python train.py --n_layer=10 --d_model=256 --n_head=4 --n_kv_head=1 --head_dim=64 --d_mlp=704 --vocab_size=910 --activation="geglu" --norm="rmsnorm" --norm_place="peri" --norm_eps=1e-05 --positions="rope" --rope_base=10000.0 --rope_fraction=1.0 --qk_norm=false --attn_scale=0.125 --bias="none" --tie_embeddings=true --parallel_block=false --extras=["capped logits"] --init="uniform" --init_std_qkv=0.0287 --init_std_o=0.00642 --init_std_up=0.0287 --init_std_down=0.00387 --optimizer="muon" --lr=0.00211 --beta1=0.93 --weight_decay=0.23 --lr_head=0.00699 --grad_clip=1.0 --warmup_steps=200 --schedule="wsd" --decay_fraction=0.61 --decay_shape="pow" --final_lr_fraction=0.0 --batch_tokens=32768 --seq_len=256 --doc_mask=false --train_tokens=240200000 --steps=7331 --dataset="wikipedia_en"
MLP neurons of a small language model. Each row is named by its layer, matrix (gate and up: input weights) and neuron, and shows model dimensions 80-207. Each number is 200 + 20 x the weight over its row's rms, rounded and kept within 0 to 999. A neuron's up and down rows have the sign that makes its largest values positive.
After each neuron's rows, "fires after" lists the tokens most often just before its 100 highest values on Wikipedia text that the model never trained on. A number after a token or word is its count.

L3.gate170,206,199,174,208,172,199,222,193,220,196,219,179,196,201,203,238,205,202,196,184,214,220,196,185,226,186,197,213,206,214,170,195,199,219,186,194,194,211,177,162,220,180,211,187,248,204,189,221,251,215,177,202,188,215,198,178,178,173,188,181,216,218,198,179,189,196,216,174,191,181,197,201,181,179,199,202,203,165,209,213,223,190,224,223,195,204,235,192,230,195,197,172,210,211,175,202,208,170,206,189,206,181,207,195,191,204,206,212,180,184,209,195,174,151,198,167,197,213,170,210,182,193,180,211,205,180,211,205
L3.up170,186,231,223,177,218,192,196,230,207,194,156,190,189,207,191,192,187,221,200,179,212,225,219,221,206,166,211,206,227,177,174,198,207,226,200,208,186,204,228,206,159,214,216,198,196,221,205,194,165,203,202,201,211,193,211,157,218,209,213,175,210,186,187,208,207,171,195,204,190,232,195,228,186,196,213,143,180,209,175,212,244,205,242,195,215,205,212,181,164,199,220,199,184,222,194,205,197,171,198,174,224,216,183,200,212,195,124,188,170,202,166,188,207,212,210,167,209,172,211,211,226,212,204,201,180,251,226,184
fires after: "p" 44, "ar" 9, " n" 7, "a" 6, "m" 5, "op" 4

L3.gate468,176,188,157,190,231,167,167,224,171,181,231,196,189,184,222,188,215,220,216,218,214,199,188,225,179,179,216,197,184,165,168,222,230,197,180,138,180,192,216,178,187,192,202,192,184,227,214,217,236,205,210,197,234,185,214,188,208,225,209,198,230,209,162,252,216,201,172,172,180,175,208,221,191,217,193,179,174,164,188,189,200,207,212,201,198,195,187,210,206,174,208,203,186,181,186,164,179,229,204,211,201,155,206,218,202,179,179,234,174,224,208,155,186,199,227,183,181,198,202,201,198,186,224,177,230,175,179,188
L3.up468,201,227,228,226,218,149,202,219,169,185,195,183,197,209,218,192,191,234,201,215,210,229,198,169,193,195,258,190,192,196,199,220,210,193,201,209,207,222,195,178,173,225,171,237,199,195,196,216,219,190,193,198,141,219,203,199,152,225,204,227,177,209,200,235,186,180,200,202,197,198,170,205,218,181,176,221,210,220,193,171,184,243,191,193,200,196,181,218,191,189,190,231,228,193,187,199,202,187,192,231,190,227,234,190,209,192,224,221,222,180,203,171,199,237,191,211,226,200,199,208,220,197,192,191,168,203,201,195
fires after: " |" 35, "-" 19, "==" 9, "===" 8, "." 8, ")" 5

L7.gate101,205,200,184,190,198,207,154,182,251,225,218,201,200,194,179,201,191,181,187,235,217,184,218,191,154,186,188,195,241,205,167,206,230,219,200,204,247,197,197,204,204,196,174,199,206,210,206,166,211,197,224,189,202,212,209,205,204,176,192,185,219,160,197,207,220,213,188,210,203,207,191,200,228,209,197,210,183,214,172,211,206,219,211,175,220,196,216,189,215,196,234,185,215,212,142,206,198,189,214,206,238,245,193,167,223,245,187,187,218,219,230,193,165,225,225,209,210,180,220,210,223,225,174,205,221,198,213,204
L7.up101,189,217,153,200,202,179,170,195,214,185,174,201,235,167,210,181,204,191,242,222,238,239,209,187,210,190,195,209,220,209,168,197,196,187,192,178,236,185,163,221,197,189,214,220,204,213,203,156,200,220,194,191,209,200,180,181,208,183,190,193,223,203,184,189,214,194,184,158,181,167,222,210,216,172,213,196,193,188,168,199,197,173,193,238,232,188,202,218,196,175,233,204,201,236,209,225,217,201,218,162,220,203,184,172,220,219,165,189,195,154,197,173,237,204,206,214,209,202,186,220,159,219,183,204,221,169,209,226
fires after: "," 38, "4" 6, "." 4, "5" 4, " 2" 4

L2.gate650,205,210,196,184,189,207,167,203,183,246,195,191,179,224,199,229,194,218,175,155,174,181,201,166,194,196,188,207,203,226,201,216,187,224,182,191,217,206,198,235,220,207,210,177,187,207,190,218,183,178,200,203,184,175,228,173,210,229,241,213,216,181,218,197,209,191,196,202,189,209,233,217,221,207,184,211,210,198,187,251,198,205,234,221,215,184,191,220,220,213,180,205,157,203,226,203,183,145,191,190,216,229,201,190,200,220,199,230,179,196,175,177,225,208,225,208,178,211,177,177,212,180,220,197,207,181,230,213
L2.up650,213,184,174,229,173,216,235,217,170,208,200,200,182,204,232,188,226,187,183,156,184,184,206,198,175,168,205,153,195,165,222,188,167,220,177,196,198,212,197,202,217,200,179,193,191,255,194,215,171,192,181,197,203,211,203,206,228,181,213,172,192,211,211,181,185,192,193,203,205,173,179,187,160,236,180,267,212,207,216,184,170,228,190,192,202,219,206,197,189,224,228,209,167,202,220,162,194,227,211,226,231,196,203,183,203,208,202,182,223,216,198,204,212,180,186,195,200,191,201,216,208,190,184,218,178,214,219,187
fires after: " |" 27, " R" 21, " T" 10, " B" 9, " r" 6, "b" 6

L2.gate536,181,175,188,170,177,199,201,204,191,196,224,193,172,180,182,218,211,203,196,194,209,188,202,172,160,235,143,212,212,193,203,229,184,171,250,211,190,212,215,227,171,202,195,179,215,200,194,196,182,172,190,209,206,200,189,175,233,178,198,222,188,212,220,206,232,197,222,205,169,211,191,182,154,210,190,168,206,204,200,171,220,198,204,207,188,205,218,202,211,185,202,200,226,223,254,188,194,166,187,188,229,217,207,200,198,210,216,207,205,162,186,217,185,228,181,184,194,236,228,181,198,181,198,197,227,225,183,164
L2.up536,236,173,187,208,188,210,205,180,190,165,183,169,200,184,265,201,227,186,213,210,199,203,204,211,178,211,156,249,190,192,155,234,177,187,208,183,191,188,250,174,191,207,225,192,232,198,207,195,208,196,220,188,179,177,209,172,183,189,205,234,185,207,225,204,173,212,204,223,197,230,225,204,185,195,190,188,198,192,203,213,201,162,204,213,186,222,214,209,171,223,192,197,191,219,189,191,185,185,199,183,210,222,189,204,238,217,161,223,202,186,163,176,165,195,204,213,217,194,205,200,191,213,197,222,238,203,189,226
fires after: "y" 23, "os" 16, "a" 14, "i" 6

L3.gate173,180,220,223,179,208,193,214,172,179,193,211,199,156,194,221,179,193,192,199,213,186,188,216,196,231,157,183,205,225,159,197,212,218,222,221,203,194,188,197,221,207,219,216,180,218,195,179,166,178,201,192,185,159,180,206,207,225,185,195,176,236,202,140,181,175,222,208,206,224,225,189,212,207,207,210,170,196,200,178,207,207,237,227,240,207,201,208,218,197,237,175,210,206,180,222,186,189,175,182,211,183,197,197,183,175,183,184,169,231,173,177,197,185,210,198,196,202,204,228,196,212,205,232,196,220,197,180,212
L3.up173,183,207,179,206,191,189,233,208,190,193,254,218,215,209,175,196,227,186,209,164,198,213,224,180,177,159,211,198,180,192,224,211,212,157,209,198,205,204,202,193,178,229,193,177,193,165,201,215,233,222,187,217,181,223,210,211,223,218,192,217,164,214,237,189,189,206,202,199,237,194,209,207,184,216,181,208,183,196,187,231,199,224,162,204,189,181,226,203,196,227,198,211,182,210,174,208,188,209,187,172,221,209,181,219,218,222,230,157,196,198,170,168,217,187,184,203,197,212,225,245,186,222,168,206,238,232,199,216
fires after: "–" 53, "-" 14, "–1" 11, " |" 9, "–2" 4

L3.gate104,216,196,192,218,206,195,207,220,197,215,189,220,196,185,212,219,192,212,212,210,168,211,154,191,213,214,229,207,201,211,196,183,203,185,227,214,192,186,210,181,207,204,205,148,217,205,210,197,240,222,212,183,184,187,201,189,188,188,186,222,247,179,201,196,222,194,184,211,212,205,183,205,204,191,168,179,216,228,181,205,196,199,197,200,159,194,184,239,188,199,199,197,175,221,186,174,193,211,172,178,205,196,207,204,156,201,173,194,187,198,217,170,165,198,190,194,199,179,197,192,232,212,210,222,163,217,181,192
L3.up104,212,200,198,197,205,204,181,180,221,212,149,197,189,211,220,219,225,184,223,195,171,210,194,189,190,166,218,195,228,190,188,187,209,176,212,197,201,156,204,163,162,217,196,181,176,238,198,197,195,221,209,183,200,225,237,193,198,191,218,237,211,185,230,209,180,170,187,185,210,209,200,162,187,183,193,194,225,179,169,194,192,219,144,178,215,222,202,190,194,215,179,198,209,198,196,222,225,207,203,178,214,178,212,207,162,227,210,188,183,212,183,209,192,228,209,206,182,177,232,199,209,199,199,184,217,220,203,209
fires after: "\n" 28, "." 20, " (" 19, " \"" 18, "-" 6

L2.gate575,185,191,202,188,216,201,204,196,182,193,237,173,213,178,200,213,208,232,206,192,209,185,206,210,189,189,211,204,182,182,207,209,202,209,191,171,205,201,192,200,180,218,230,204,221,214,189,202,198,190,174,187,194,198,191,216,215,234,184,238,209,245,186,190,208,183,255,217,176,206,157,215,228,215,203,205,204,214,223,202,208,195,183,189,192,237,220,191,233,198,168,172,187,181,205,176,178,229,186,199,213,240,177,188,226,244,208,164,191,195,211,237,214,210,214,205,216,229,224,156,171,224,190,219,209,218,183,162
L2.up575,195,238,202,202,223,209,204,214,208,189,174,192,244,226,204,183,184,202,175,192,201,204,200,189,178,171,241,232,198,232,246,219,150,182,194,212,202,212,176,194,183,182,246,195,202,208,179,220,208,207,223,193,234,227,177,221,220,203,220,212,181,206,190,192,203,186,223,189,175,208,177,200,188,238,228,213,172,215,222,195,206,212,189,200,212,198,217,187,233,232,198,208,160,150,215,177,196,201,201,193,223,189,214,174,199,208,213,186,193,205,227,236,171,171,195,211,171,192,220,182,173,251,214,208,198,189,170,166
fires after: "," 23, "s," 9, "a" 7, "ing" 5, ")," 4, "es" 4

L7.gate42,180,165,238,185,196,232,205,196,223,195,255,171,178,179,204,203,170,170,191,212,190,208,193,215,213,209,222,205,189,235,204,246,220,208,168,190,214,238,171,192,242,202,197,216,212,204,196,174,211,197,200,212,235,222,209,192,186,206,205,165,204,184,175,184,213,234,186,212,200,206,201,202,194,195,197,194,177,198,191,175,169,164,207,184,157,168,171,174,192,237,196,197,243,217,211,183,207,191,205,224,237,189,199,211,196,231,251,177,186,207,226,184,171,182,214,218,170,215,194,194,197,175,171,205,204,197,224,199
L7.up42,151,187,204,187,210,209,198,180,192,194,206,203,227,186,214,213,178,206,207,189,244,193,206,194,201,229,161,203,198,232,181,200,192,242,198,187,206,175,202,185,174,232,177,197,220,199,201,186,215,206,203,207,205,208,241,207,236,186,225,208,235,220,176,183,191,207,196,199,194,164,198,207,196,209,225,192,186,212,206,180,194,194,218,249,199,160,195,213,198,182,204,182,181,213,183,234,194,192,208,228,188,193,225,193,229,197,205,204,182,206,205,193,268,191,208,206,208,188,165,202,209,182,226,202,174,232,190,225
fires after: "|" 49, "\n" 8, " 2" 5

L7.gate215,152,187,180,175,239,168,216,203,214,220,215,186,167,190,183,201,211,217,167,207,133,227,202,211,206,181,185,195,245,205,233,181,197,233,179,195,186,187,197,204,207,190,185,176,205,231,178,191,234,183,185,166,239,196,201,223,209,226,213,169,202,197,215,209,202,208,218,173,225,188,212,190,219,198,226,154,213,192,201,207,210,191,201,199,211,191,252,210,234,211,165,204,221,222,227,161,190,166,163,174,217,217,208,172,184,206,192,219,194,212,186,198,218,205,179,175,206,181,196,175,214,209,217,202,142,184,181,219
L7.up215,219,211,217,216,200,203,231,192,195,190,199,170,185,209,177,207,235,206,146,167,202,193,195,224,192,198,229,199,208,191,211,198,222,159,230,201,187,185,192,173,160,217,193,200,195,196,218,253,234,208,191,205,185,208,213,199,223,196,232,198,173,166,193,214,186,181,222,210,214,173,157,218,215,209,191,207,194,187,202,203,175,207,188,233,204,184,171,204,178,194,185,206,173,206,233,163,194,229,206,201,211,189,220,204,192,210,219,171,196,194,193,228,167,207,186,226,173,176,213,203,227,195,212,202,178,208,232,170
fires after: " |" 60, "|" 6, "-" 5

L3.gate479,227,192,181,183,211,227,204,219,184,188,188,191,200,197,190,200,191,204,190,214,196,180,202,198,190,230,206,198,193,160,237,177,220,200,241,207,209,199,174,192,221,185,163,177,222,175,195,211,211,235,218,181,192,182,174,241,193,197,192,202,213,216,200,202,206,179,207,181,192,219,151,196,197,212,195,216,205,226,177,194,184,179,192,216,179,188,200,189,194,209,199,162,188,211,192,189,230,195,196,210,246,200,239,209,235,163,184,206,239,176,168,200,168,186,225,206,170,169,222,188,202,220,210,210,231,203,201,187
L3.up479,196,159,215,229,207,211,186,190,187,206,155,210,197,195,171,186,224,177,174,192,230,183,200,218,214,219,201,180,203,177,211,176,203,208,204,191,180,214,170,199,226,216,175,193,211,174,201,256,207,194,188,189,173,174,186,179,186,201,151,202,203,214,204,209,222,196,165,190,194,181,179,223,211,187,181,227,228,215,192,195,228,182,183,201,201,215,220,208,224,201,171,183,202,192,206,180,162,237,212,240,232,227,222,196,202,162,211,205,198,191,164,202,190,212,225,210,177,186,224,162,208,228,198,237,225,162,199,186
fires after: "\n" 46, ")" 34, "a" 4

L2.gate421,180,219,222,228,175,181,204,179,132,205,196,196,197,199,192,194,212,209,213,213,226,187,176,194,203,212,180,196,189,193,195,178,213,199,171,176,209,242,185,220,214,204,212,176,191,210,212,180,175,199,196,204,197,189,167,238,202,186,214,192,197,198,218,206,188,217,203,182,202,158,216,198,177,212,195,274,199,208,234,190,226,232,204,155,193,200,215,212,167,228,194,174,205,226,191,211,180,202,221,185,196,165,196,154,198,183,187,150,184,234,182,163,212,192,191,215,164,174,213,231,200,208,196,220,177,204,175,199
L2.up421,196,211,186,205,158,166,196,190,206,205,207,218,195,197,149,204,206,240,223,167,207,235,210,230,209,210,181,176,200,214,237,213,218,242,183,182,165,181,237,198,191,200,188,167,205,189,225,191,215,240,218,210,202,167,190,225,204,191,210,181,201,214,243,174,203,212,206,206,199,203,195,232,250,215,189,192,245,198,212,222,206,241,199,211,223,193,224,219,179,216,187,169,204,165,174,184,213,202,196,204,178,205,199,185,221,225,184,188,231,216,211,195,199,171,197,211,182,173,203,181,199,194,230,179,160,204,237,202
fires after: " comp" 23, " pre" 8, " s" 7, "up" 7, "re" 6

L2.gate234,194,196,177,203,171,180,181,221,228,225,191,208,218,243,191,197,207,185,213,207,190,229,204,209,208,207,214,200,187,230,196,210,217,180,209,195,225,194,157,211,171,221,215,205,187,219,192,212,206,201,197,189,204,226,155,202,184,197,227,191,222,212,188,165,204,217,184,165,204,240,234,222,211,180,223,179,206,208,199,189,184,221,202,165,216,170,151,203,163,198,203,219,205,167,223,203,177,181,203,210,200,209,198,200,214,220,214,199,226,195,171,205,189,199,178,192,203,204,198,229,195,211,191,179,193,193,184,178
L2.up234,182,236,211,234,195,202,215,180,212,172,177,168,208,209,182,185,228,209,192,182,193,230,202,187,198,194,171,207,190,218,223,203,198,162,211,224,199,173,198,182,184,205,206,220,208,225,182,168,183,219,164,213,152,211,158,201,191,217,210,195,247,197,221,181,192,230,186,178,197,195,184,181,196,221,197,167,178,221,176,188,208,200,197,158,190,205,165,197,210,203,203,198,167,151,220,209,170,169,191,217,163,215,198,219,165,199,235,213,223,225,183,195,199,185,188,186,188,194,215,213,211,227,189,229,206,171,190,202
fires after: " N" 30, "\n" 18, " m" 10, "om" 9, " n" 6

L3.gate6,150,202,192,205,230,216,207,212,175,202,204,198,176,196,227,203,192,208,206,183,207,203,159,221,204,209,196,200,219,204,227,182,204,227,194,217,215,209,175,213,195,191,202,212,153,206,216,196,182,187,233,222,218,228,164,187,231,183,203,204,204,234,207,202,213,206,187,222,173,221,230,207,182,199,198,213,199,209,201,168,170,225,196,184,201,178,212,195,183,241,191,192,213,226,207,187,168,197,233,203,229,198,195,202,190,218,240,244,166,221,240,217,157,203,166,159,203,205,193,225,221,198,216,209,184,231,199,197
L3.up6,191,185,213,189,191,199,174,197,225,216,179,229,201,214,180,185,172,185,200,155,206,171,178,199,171,210,179,193,182,192,246,165,202,210,173,206,204,201,208,259,198,191,213,193,210,200,172,225,202,175,200,230,264,191,179,193,172,185,222,197,225,248,195,182,203,212,198,205,209,181,197,172,184,198,219,184,163,188,203,204,194,201,186,231,233,212,183,170,224,212,190,210,205,220,208,192,188,215,179,230,207,185,199,201,153,207,166,168,195,185,215,200,208,189,179,199,214,190,164,188,179,197,182,190,173,194,205,198
fires after: "vi" 14, "ig" 11, "is" 11, "g" 9, " f" 9, "ar" 8

L3.gate596,217,188,227,216,220,183,181,204,141,216,190,228,186,223,191,212,214,179,233,207,195,209,205,198,194,168,182,224,222,207,197,220,184,166,202,212,183,192,229,171,181,172,193,226,183,210,207,246,186,249,190,192,187,187,172,216,208,188,191,180,212,200,219,193,182,170,172,210,170,224,160,218,206,181,193,213,211,166,192,180,175,193,195,176,219,183,198,202,234,192,223,206,199,176,194,172,188,194,210,235,221,169,210,193,220,199,211,172,162,208,168,176,211,211,203,170,183,185,197,182,160,212,184,193,195,184,175,198
L3.up596,207,207,186,201,217,200,174,221,207,166,187,230,224,182,249,152,232,215,221,204,202,192,190,183,221,219,143,195,203,164,211,241,191,190,229,199,193,201,237,190,216,195,198,203,224,214,202,209,168,184,191,210,189,246,196,207,199,178,202,198,248,221,204,204,230,208,226,195,198,206,182,183,199,226,202,233,226,219,234,177,187,186,216,183,176,201,229,226,230,189,185,208,226,208,180,236,158,186,191,201,157,205,151,184,209,221,191,178,209,243,167,191,200,214,218,226,196,212,189,205,203,208,201,215,173,209,219,202
fires after: " p" 46, " P" 19, "w" 15, " W" 8, "P" 4

L3.gate26,199,195,208,171,209,184,218,214,189,212,192,203,196,191,197,182,160,219,212,182,183,206,186,201,227,194,202,230,209,228,198,226,191,187,205,210,214,212,208,207,156,202,179,176,161,187,205,201,212,171,187,198,177,216,187,185,186,208,218,196,191,222,177,189,217,194,151,195,181,204,197,191,179,192,183,222,231,220,210,195,143,213,181,199,207,250,149,165,196,219,196,189,176,213,187,190,212,207,180,204,212,192,245,178,215,230,213,196,209,204,247,205,206,230,143,205,217,151,188,181,200,192,225,192,208,258,184,174
L3.up26,194,195,212,205,229,189,179,196,202,160,196,207,216,194,191,201,235,209,159,236,212,177,180,192,202,179,194,203,210,241,214,233,204,214,228,207,228,201,204,208,181,243,154,201,159,152,193,180,200,199,203,205,186,242,190,193,195,207,248,225,215,212,231,183,170,247,183,191,193,215,237,200,200,156,171,208,196,170,202,180,206,242,218,203,204,224,200,191,186,175,193,179,159,212,207,204,157,223,191,234,219,189,208,203,183,192,254,191,205,188,207,206,193,198,173,153,206,197,203,218,227,198,197,227,212,230,200,180
fires after: "-" 18, " |" 16, " N" 8, " on" 6, "om" 6

L7.gate8,197,204,176,167,195,208,168,208,190,253,206,189,212,193,192,220,212,181,158,198,177,180,217,196,214,214,187,220,235,218,204,179,178,204,193,184,206,218,214,206,181,228,192,173,192,181,196,187,213,154,215,172,204,199,231,178,196,187,200,177,199,179,212,181,193,181,230,211,170,190,198,214,198,221,180,179,192,218,196,169,172,191,228,172,193,193,210,186,230,215,211,238,212,205,198,181,195,243,216,212,208,186,218,220,179,215,225,218,206,236,219,217,211,199,195,191,135,195,215,184,206,202,201,175,224,192,189,209
L7.up8,184,220,197,214,178,189,189,213,205,186,187,206,183,181,167,195,173,175,191,218,222,193,204,218,203,192,163,190,183,202,172,170,207,207,183,171,178,205,206,217,215,211,213,199,206,184,159,174,220,217,261,182,200,191,195,206,185,222,216,184,202,209,250,201,211,205,160,215,185,196,220,202,198,241,223,202,222,186,200,201,176,203,168,188,185,239,254,180,192,238,200,236,171,168,201,203,220,225,197,197,217,190,212,191,205,193,205,229,192,187,204,216,199,246,178,208,219,222,218,190,143,216,227,209,172,198,202,204
fires after: " St" 17, "ist" 12, " W" 11, " M" 9, " st" 9, "|" 4

L3.gate685,201,219,183,211,223,195,194,179,173,202,231,182,208,200,205,173,201,190,204,224,206,233,163,194,185,160,210,209,227,203,189,199,225,199,202,218,173,212,204,205,165,194,213,220,162,175,177,218,201,229,183,202,198,196,221,194,170,182,216,202,179,211,164,210,203,213,199,194,219,195,189,229,238,189,200,201,197,202,172,251,186,201,216,212,178,185,215,265,210,152,192,174,212,188,181,164,237,190,178,213,212,210,219,245,180,210,195,233,238,220,184,233,203,209,223,184,192,221,222,179,189,212,205,191,221,209,197,219
L3.up685,201,265,194,206,223,168,224,198,186,206,190,200,243,219,207,220,197,189,191,208,236,174,185,207,226,201,197,185,190,225,169,198,200,192,199,216,181,182,209,226,226,236,173,204,217,222,205,243,230,192,180,170,207,216,220,189,219,221,210,212,155,188,180,235,188,206,202,210,234,211,235,257,203,188,187,180,173,236,212,166,184,197,192,213,213,202,192,204,211,225,210,182,177,178,204,177,205,186,186,241,189,182,205,232,225,195,177,187,193,231,174,210,165,222,199,177,203,189,229,181,218,182,181,152,206,191,185,185
fires after: "." 32, "-" 10, ")." 10, "ath" 7, " B" 5, " b" 5

L3.gate55,181,202,173,208,236,167,179,202,189,192,187,223,188,183,173,194,227,206,154,206,185,162,213,201,170,208,238,194,223,185,215,205,208,213,183,174,221,156,206,207,208,203,181,197,188,206,228,181,187,203,176,174,221,226,218,213,206,186,219,201,214,213,188,210,200,181,174,206,206,184,252,190,208,199,219,202,236,228,217,168,221,187,170,211,174,244,201,199,207,187,182,194,177,182,192,181,218,203,226,219,203,194,231,212,220,226,209,220,204,187,228,222,175,197,227,220,186,172,177,186,236,211,221,211,176,185,237,199
L3.up55,187,157,183,225,196,149,200,175,222,211,209,199,176,209,176,207,202,200,179,189,207,201,218,210,161,195,204,194,198,212,217,211,198,213,196,159,209,202,207,214,204,191,230,183,191,170,196,198,202,181,176,172,169,191,208,195,185,162,206,202,203,230,200,190,207,229,176,196,211,151,216,167,174,211,216,224,244,220,225,212,205,184,190,226,198,223,219,183,202,196,195,228,227,162,220,174,213,257,202,181,235,186,196,186,205,200,203,186,194,167,215,199,205,166,197,229,171,190,183,199,224,179,224,220,173,197,221,177
fires after: " m" 40, "==" 22, " |" 12, " M" 7, " h" 4

L2.gate244,202,205,215,175,234,231,210,238,196,189,196,151,228,208,216,204,178,169,196,175,226,201,189,202,181,174,200,173,176,209,203,210,189,173,172,208,211,233,162,210,169,201,204,207,213,195,210,204,199,184,196,215,229,203,229,195,218,207,201,238,184,217,203,212,219,168,209,240,223,218,193,201,196,209,249,179,188,170,217,208,166,207,221,204,209,201,169,170,177,228,222,232,168,182,209,219,194,214,196,204,217,191,197,203,178,199,224,184,225,204,196,231,207,228,211,196,207,221,194,208,214,170,204,197,218,222,204,210
L2.up244,195,181,203,222,194,212,204,167,195,184,223,212,216,199,198,184,227,176,188,205,222,187,232,206,242,187,233,197,203,228,182,187,219,234,183,200,219,213,216,231,201,254,230,196,217,223,168,163,207,183,247,164,203,207,206,190,208,183,164,198,189,194,203,199,139,220,191,228,206,202,202,241,202,222,204,190,206,214,175,203,178,222,205,204,199,198,190,179,189,192,221,188,182,171,200,215,183,194,228,205,198,194,188,185,255,190,198,223,185,186,193,179,213,178,201,207,187,255,176,155,174,157,234,209,193,193,141,209
fires after: " St" 20, " D" 19, " M" 15, " R" 11, "d" 11, " st" 8

L3.gate532,155,169,196,179,204,186,167,177,190,171,207,224,231,204,172,199,242,208,190,205,154,177,179,158,214,212,200,161,191,181,201,188,204,201,174,215,196,212,169,214,186,200,168,191,212,211,185,191,222,222,230,223,247,197,227,172,199,202,208,210,179,216,192,188,220,167,200,212,193,188,193,193,221,218,194,179,204,201,206,228,241,198,207,159,221,233,188,200,193,196,186,191,197,183,186,209,226,188,190,214,188,197,220,242,169,197,211,239,168,221,198,186,192,221,206,142,189,224,188,206,214,211,223,246,179,215,232,236
L3.up532,207,225,218,214,196,213,198,188,198,182,217,179,223,202,222,183,197,137,197,167,226,205,193,164,188,201,196,178,215,228,214,209,208,210,188,191,194,163,226,200,179,208,204,205,185,162,199,198,202,160,196,186,167,207,183,187,227,181,180,210,205,194,182,201,233,221,177,208,235,224,187,188,185,199,158,207,193,199,194,155,164,178,205,190,165,217,180,195,211,202,226,179,176,188,161,188,199,199,186,204,226,216,215,159,193,153,202,232,194,191,203,179,206,203,180,214,207,187,203,227,182,183,169,197,162,174,223,204
fires after: " ele" 16, "ur" 10, "ber" 8, "b" 7, "ip" 7, "ab" 6

L7.gate658,206,217,197,223,177,185,203,205,173,209,206,218,197,203,209,228,179,192,198,167,182,208,214,211,176,187,204,193,209,174,224,204,195,202,216,219,204,202,199,189,212,209,169,197,225,227,199,204,194,205,193,200,177,189,200,189,212,234,215,194,197,223,176,180,216,202,208,169,192,199,247,155,192,167,233,222,205,226,169,161,184,192,194,184,225,184,219,209,179,232,182,215,213,211,204,217,232,202,219,229,175,232,220,208,163,179,214,160,222,194,167,203,212,196,212,179,207,196,202,212,188,207,205,169,237,169,216,214
L7.up658,194,153,214,222,214,203,216,204,199,216,216,219,226,213,196,176,201,188,178,210,214,185,183,212,192,169,222,177,184,210,230,191,220,172,196,198,218,214,166,204,203,227,189,207,208,178,207,162,197,228,163,201,187,192,211,211,178,201,203,204,172,157,177,189,193,207,202,199,182,239,176,222,233,210,201,211,192,236,211,187,179,211,193,215,210,200,209,197,191,225,205,219,209,186,198,205,170,231,253,192,214,182,224,235,172,188,221,232,207,199,212,200,208,220,176,205,221,212,214,199,200,224,195,179,196,213,187,201
fires after: "ust" 13, "on" 10, "ig" 10, " Sc" 9, "if" 8

L2.gate495,192,224,196,193,236,179,187,211,228,194,212,228,183,173,215,168,227,214,184,235,205,221,190,216,170,213,192,209,191,166,206,236,226,227,193,202,217,222,220,242,241,159,191,189,193,213,216,183,194,190,188,201,203,221,210,218,227,190,186,193,175,195,202,184,200,200,225,204,211,231,220,237,232,214,191,196,208,223,242,235,232,187,220,227,209,234,226,212,214,206,175,185,182,205,208,182,204,199,175,178,224,206,196,168,176,211,193,216,193,206,217,191,191,219,197,212,215,227,211,188,220,211,211,190,181,197,214,183
L2.up495,213,209,208,229,213,196,199,189,183,225,189,193,198,183,201,217,210,200,145,233,194,176,197,205,179,177,231,170,185,223,219,198,203,185,226,219,192,195,199,187,230,212,197,158,201,185,208,193,218,214,181,181,203,212,211,206,197,199,204,236,168,190,171,221,197,194,227,196,225,179,208,198,234,212,181,178,224,163,204,205,189,207,183,181,211,200,180,206,194,228,216,184,196,194,202,215,229,200,204,205,194,171,199,186,221,205,199,142,228,186,191,208,171,208,198,178,171,205,178,186,222,211,249,179,179,162,189,186
fires after: " |" 55, "pl" 4

L3.gate364,186,169,205,191,206,200,210,217,195,190,208,213,225,241,168,195,187,185,187,154,200,169,233,192,213,232,228,206,206,199,159,193,226,215,174,211,215,194,142,195,218,187,206,156,212,195,183,235,225,158,220,195,210,202,179,240,222,175,182,186,162,185,185,209,185,174,180,200,221,187,196,146,198,186,195,203,198,187,209,187,213,223,204,225,199,206,190,196,185,202,187,195,196,189,231,190,219,212,189,189,231,177,217,214,199,193,204,174,174,206,174,203,195,204,187,205,224,195,189,167,218,201,173,209,188,205,223,211
L3.up364,208,222,171,172,229,183,171,215,171,215,231,171,203,200,176,158,211,148,198,216,248,164,200,231,207,231,217,206,204,182,241,196,234,194,169,184,190,167,201,171,203,196,200,190,204,187,199,231,182,214,190,178,195,183,203,204,227,209,193,207,225,196,193,175,209,178,181,206,216,174,208,204,197,180,213,210,207,212,214,170,241,187,196,192,188,240,206,216,212,204,190,213,190,206,218,225,202,216,204,190,166,202,187,210,213,207,191,232,215,175,177,184,208,200,186,202,208,197,202,221,199,218,203,191,203,222,186,205
fires after: "\n" 96

L2.gate381,204,194,200,196,191,190,183,198,206,221,203,205,213,234,209,215,227,209,182,210,185,182,222,202,233,185,176,221,179,189,213,202,198,218,194,166,188,210,200,233,187,191,182,167,209,197,237,195,194,224,220,183,213,200,188,277,199,217,197,166,161,222,202,197,200,225,212,183,186,174,206,173,188,185,183,198,196,204,208,207,230,210,184,213,232,191,191,221,167,218,182,188,225,213,238,271,223,206,174,212,210,195,196,228,210,221,173,157,164,186,221,187,230,178,170,183,163,183,215,160,189,195,198,197,170,210,195,217
L2.up381,184,204,187,215,175,201,204,207,198,162,187,195,225,230,199,177,225,224,170,210,182,223,179,214,216,218,190,195,226,192,232,177,180,233,203,200,218,212,223,225,186,177,209,162,242,193,180,177,219,266,194,198,202,180,178,222,188,181,205,182,194,181,220,189,199,209,216,199,192,171,201,189,202,195,188,202,206,187,204,202,206,191,176,219,247,190,185,209,220,182,161,191,237,214,218,221,200,203,216,233,208,227,203,205,196,213,172,231,140,216,230,173,203,182,186,194,195,206,193,187,210,199,209,238,183,219,178,194
fires after: " S" 17, " s" 14, "ong" 10, "S" 8, "\n" 7, "up" 7